{"num_hidden_layers": 20, "hidden_size": 320, "num_attention_heads": 4, "num_key_value_heads": 4, "head_dim": 64, "intermediate_size": 1280, "vocab_size": 2048, "hidden_act": "squared_relu", "norm": "layernorm", "norm_place": "pre", "norm_eps": 1e-05, "positions": "rope", "rope_theta": 10000.0, "rope_fraction": 0.75, "qk_norm": true, "attn_scale": 0.125, "bias": "none", "tie_word_embeddings": false, "parallel_block": false, "init": "uniform", "init_std_qkv": 0.0269, "init_std_o": 0.0, "init_std_up": 0.0269, "init_std_down": 0.0, "optimizer": "adamw", "learning_rate": 0.0026, "beta1": 0.95, "beta2": 0.95, "weight_decay": 0.066, "lr_head": 0.0255, "max_grad_norm": 2.0, "warmup_steps": 382, "schedule": "wsd", "decay_fraction": 1.0, "decay_shape": "linear", "final_lr_fraction": 0.0, "batch_tokens": 262144, "max_seq_len": 512, "doc_mask": true, "train_tokens": 1370000000, "max_steps": 5227, "dataset": "wikipedia_en"}
MLP neurons of a small language model. Each row is named by its layer, matrix (down: output weights) and neuron, and shows model dimensions 0-159. Each number is 128 + 32 x the weight over its row's rms, rounded and kept within 0 to 255. Numbers have three digits each.
A block is one neuron, or neurons of one layer that tend to fire together. Before each block is what it responds to, as a language model described it from the Wikipedia text at the highest values.

Place-name final pieces. Final word-piece that completes a multi-token proper name, mostly places such as Fort Worth, Qatar, Long Beach, also universities, teams and surnames.
L13.down158:093097130109127089100196167172125176129112196117087157173154099134143161170128144076162136075196117152143121121141150175172100145086096085107155118109128096116146176110138096104144111113119125092129074142130165126105068101097136126138124130116130155095110163151109114141130111082131125143141140092107156067145129102117165187079116189077130132104164069147112096081144118153194120135149188150139097138097066150167150077166160132101129123128170114150091173146107149166187131131143117
L13.down522:153198148136116159069172111157122133126193142101139171170100128157136169130125126117083100146172147161168147114113104104120130062122113114109131134105097099117146110140108166110102114155106154151093078128094158142079140082119091190128150142104148090105134131080141145088164165114102075133131096125207133156167140121128121141073089124145131105100175100166136152113153124070156119163171118129167151130102092191154133162223144087079106122177137145155112114136101149101136108144198054

Digits inside numbers. Digit pieces that continue or complete multi-digit numbers (years, amounts, counts), such as 15-20, 1-20-page, 2,000; occasionally closing == of headings.
L4.down284:115137137131095120115137108113126144158135162140168133112114154184100063145148068125100098121186191126160130113129062191089182145112087125117150153165130141112121121118093140160098123125146113128141095075117173103159125146181101059215105155115078138138198116117137148179075131144140130079164160138130120127166173089150133146164083110097080105110131105131109119136122091094150122095065118115164145146083117125113145111146137150123097147133174090077112117069132127142115124149163131
L4.down561:134161187072087127144115149122164140181134122121110136126149183087118088151202135083117119143114141115181115138162124115109103107135100104183165102109170119164084163148153097140105106128077128119107172151118137087096094177121127129145120148100125118119110078138117146064168114154137155150094130160136173095142075092129156141205106134058152153147139091150083138124111135080085107066119117170138136096092128186114099122113155153167099136118139163068205149135114091076183106088117092
L4.down1140:094124137132096158143099155081091183121134119155109169178150147121097093148150102099116164132141114135107140141138100134138088113095155169178089078099162150114145142124134107094063084084095177127094110122129144158126133132141171106110089146112154151134141062126046090154130142188144157143137135137129168113156205115131142148153099164138139135122116053100060118139123128137167166123065107120137161093110100109145108131094149136120060148093157140019197130104151122121163134095135071
L4.down1269:155137106100110141085157122125119148123095167124084121116145094087098165142138213112100161212152060156138092139158147148133116151152084095163101105124083156179148174091093176120129255172145103146078164182153073191188085149123101116133136168155127164117131115130108142147084115078083124125069090127119126157125103108096114118149142210096086116157154171113146111124114137097086155137147108203093106126116193147141113100139154115134082100162115114145150133079092053151121117083105110

Money amounts and word starts. Digits and decimals inside dollar or euro amounts (e.g. $5.6 billion, $234 million), plus opening fragments of words split into pieces, like b in big, brand, board.
L17.down129:099090082114124136154133067132134124155083149178210146156110147147219220151139134166144153120152151162183128073126094119176121129127153152083167148116165103189110140121067093145135074079123156163141121159128134122144129133162177119147138161096112151169093105152136180151127161223056110157188134115083115164093136136146142136121113104120133130164124134069070189038147083153149134140109130129157125121053136153185081164107090142168155134144151177062057146138114135080111111124136146
L17.down142:145123134091203162132122067143142075096088162101159066110186150119078175161099139097063130138166114118138121081109150079146103138101125128187112173110065115153154106181144106104188143128120086136129173093119058064088153120112133114135133159120148106134221089181100142170158157161150053095120148129141130148162138170132086129111187167118141126176145136098146093073131055087159117139069132105176187104129116139174158129122185088152096152103122152164117173125173164122159153075111137
L17.down183:128131161116095070105115117151066164138162164157139105094122148107129105125134132110120112120118157119186093122136137129136101111055164141082164094178093129131149124147123113143059128076122165153149092146111121166107116133113063090159118120123112143167138141190107081124169181148157149119105150095151171129148145094081100167093168147094120177064068127161105100129139130112194086127106143118173103109095158152092036139165130149119158134154090120095088208090126103103120066158123138
L17.down235:136174103135127113162093169136171099128122103167095139091046139159101158182153110116167137144083143098150142135106154146143097142110093132183136055193106151095140133211117115083173136067120149154118116137143104110085091139128061093127129126156138128110109107146127116077110143106153141192087165098126124168135140202088068097105151111145146126157169113161098130173113107138143135163128146105155141159136151156075097127119122100131149089171156153024129111154119132145106127086079111
L17.down314:140116165123111155188159161129124088112111123114127160175111110160181117124108153093093116112159083104159074194100094159192139103060101124162114109113071195142146079125137102121117129124136121091084130153168140145078135119076130113144129150165131177107096133060110128156155150148143107129097169086127164148145148140105148124176102089118159077139136133178196107116161106119116121098212144099130109133128177123069156054102084146171122120128185109107131195132089196099115096055177105
L17.down640:115162136152160178152170127081167124111112122076066107137114149090159154101089136148114156168123111140115161156127136143162062088195087155119114101169129171185121115144169061126125112178113143134114104102090177141085096074059139139122181104124156132156125105098167078119169111159120108129068107153101117175130192084114182097142170128150190050106141157145105120102111089195132128115133143149109138140094131141178158089146194164147173132155101168152138050171113119069116117133177120
L17.down798:134147122129113180129107113118160101141090116074157105188101104130104143129116149156149139094094146108147124103129142152117101096137103139088108169087115074098144166143190187103230108129112120165163159093067126121149146176116078152113107126153076178094149126182105129120120129164114124121137178132140095101136098092113179079078131132131119180104195137178073127089097112102118175137135157119153136133150118100133081139082110172161148126087121154132136199139159206105079082165119093
L17.down1273:141156177107122090101142181122159114112125132162139164152150166131086105099132200134104099125123169129148101127174157098169164072160112139139099168151125147103080139158186096127083076142124112163136103093110142106174149152100143186172146147190134150137104105071101123123131117110149181121105121096180118091117142176120100107098055110188119170104134151109058144046072111124090199096129124149114112080169145096079167093179151154126182124155132167124150126097125088170156144143164177

Word-final pieces of names. Final subword pieces that complete multi-token proper names of institutions, clubs, places and brands, such as Featherst-one, St Mir-ren, Swinb-urn, Alb-ion, Kens-ington.
L17.down102:149122172124086070099084143113155129109119124132088137078142133141100141117178154130153099141118114150132097154117141123078148128134079137098043122141062163166133177107086090197141097125141075095132110108203156180122076121093142110124086137139122119118093107128116109111118176154168175093109151135167141130115105183133088155136179144198115087158118148103079110144100111073148132065163109129084110172115094203143215121117174115085112079115168167119122079156111158075135188116082081
L17.down160:153189111108151156100131142127148065151148147113194084145129132143101164090135101066170154102133136129176141139113123168107116164126129115222068151132106159128130151129140147131100143172123118104159127150131139136127128166137173112135106155111126086105137132138105161109132108150123157170159168125071152115176156152118143181140127077162133194134145121174104122119154104151072163128120176131116034161123114109083111137124119160104121138155085127172163115107104071176112139108099147
L17.down299:131127173125069135179105129098135209098134098142074138128147115119127162116078121123090181161128105170086082158077126129126104145156106167070121122146135132109156104093183100163181124113162084091079131168132126154128073168140160110195144118136129152163141101110162101108086173107117132137149084140173185161103062141131152120111125113137109108143106103128092087159107135075125120113117127062088179191179160153179156083103117168161120092087076114118061114141086107144048171096114098
L17.down372:083097135151119117109141143142138116079160082120084089135153161139102113125086158090140149090132109053133099100118136089125053132093054111218131110119104098170146126128078170088119196117174183102141116125136121153154070161119151131085150132180130081128094143153167129152121124121124151139123110082171111154106086136089144164155109139138150082135174135102154155172083145100150171156108107202092094138173099079161155155118155167150085136110180179151134238119131144124153179108103163
L17.down437:175062138127112156142130107128188141120102140115112149106081114163083121073156097124138132143147168164165136102113150125187075153105079108142141115132170126168133133121165102103171162171157159147184101127115105096168142121162114145171111104064096130178174146112112148156091142095134133138167121163172110138093111150109092133050116184186123149126113133222067136149109113109161114154166130112150130151102136176158061079053092139095150146142200103116096079118079065112130126151140160
L17.down703:089123090109125161140069173135109119083154104158151151125050144124090148089090054091155155082168109074168072112165100148145123160125151079108144085142166126118111160126109161122162095150204080148105095114156201172144107153163077171131122160102171177120122174130144161092140174107139215125135109086182144115139145159138096145070105157096053180123140111075131117145120170137122132064124184107105090120083097113096118123124078114120120151165158152115081133172131146135130087121104115
L17.down969:109101153145110116107159049144127092151166202172148127137148117146138090102151103151147178164105108117172130097152108104127039101113109097149123178132138130092138121109167106103135135140113181165121123084088086194133116144127127134140090120092102115093138090161096118097078128121078162112150128056082089116130130129153108173110106102194114106071145176134106197178163110180173127155105160105178106108094128216142136123117151150102123137147121111099119132139197176170130140081149108
L17.down1001:070099165105124102133108134158162150173096118100138114202151139144098139163071198096123116145202120091089130144108093144156122129120192177120101153125091113144097142201112183184141181094135128124155139079151137112134106143160109197102144125145142191141116127162095122088091090107131113160107160078142128170111116111154150140117056098172101076076103174095104115138136158152156113168156111151160059150137156102132198135110109144157118136168118076151086155148109127078118118178141084

Word-completing name pieces. Final subword pieces that complete a word split into fragments, mostly place and surname names like Den-ver, Carroll-ton, Well-ington, plus some common words (immedi-ately).
L4.down1:106161086083156173151073121143117094068141155157116148175139111180128170189090126135160131151158142125111170160033091150125131161086163168140139093161149122193132094131080092139144152070157167119091070140109116106127124073156142087140081115114121117160126075168124147169133144138165163150130126151100107141161192100189128135162186099079153071121136149127082138103165089102233118200116165162168137084188097116114086138157091131153116118153170164095145161141126111117124090087096137
L4.down343:112133151126091082054139104095141130105088110159110146130125080144131149100133121094177121102175188149180110153055132139093125054124129084150106123112139167143157135123182142141103135173180137164078134184125190157089069076098146123131050128111167060073096136182169102138083127125119131128154113127099098136147094137092155192129103173106101141114113146171080144172137101172144112106122131136128136123092058099113139154157069154102134110147124179105104095099155126126132100118204139
L4.down366:097152130123136153077131111095141107081079114164133101154149095111152126137136126140135084104132202162160104107114109155159118165103075136114126097173095147147120136117138104106125104160156164105129074117105108192113062077150133179121078158095169111077119122141086126158109081102172086128146165111144183129156163100115163161135131193121221102154126078108098086083132135155175145166105224154150112097070099178096171118142153143066078123112128124198162118104130137119107157100160106
L4.down895:143095100082175144119172104146134084059155133098126144149121185119152130140123085121141112119158110158119123082142140120113138194142139154128170119091070127121096150172122099092118158127174163190097103152068075169093147133150077150153146156111170078095078168137145099089109099122132149102168103170135162136226084106103139137078085158093136155145172161135142070099151156126154117200142160142138120161130160109171101124151109116156093166181139122152130180075115185126067098082165115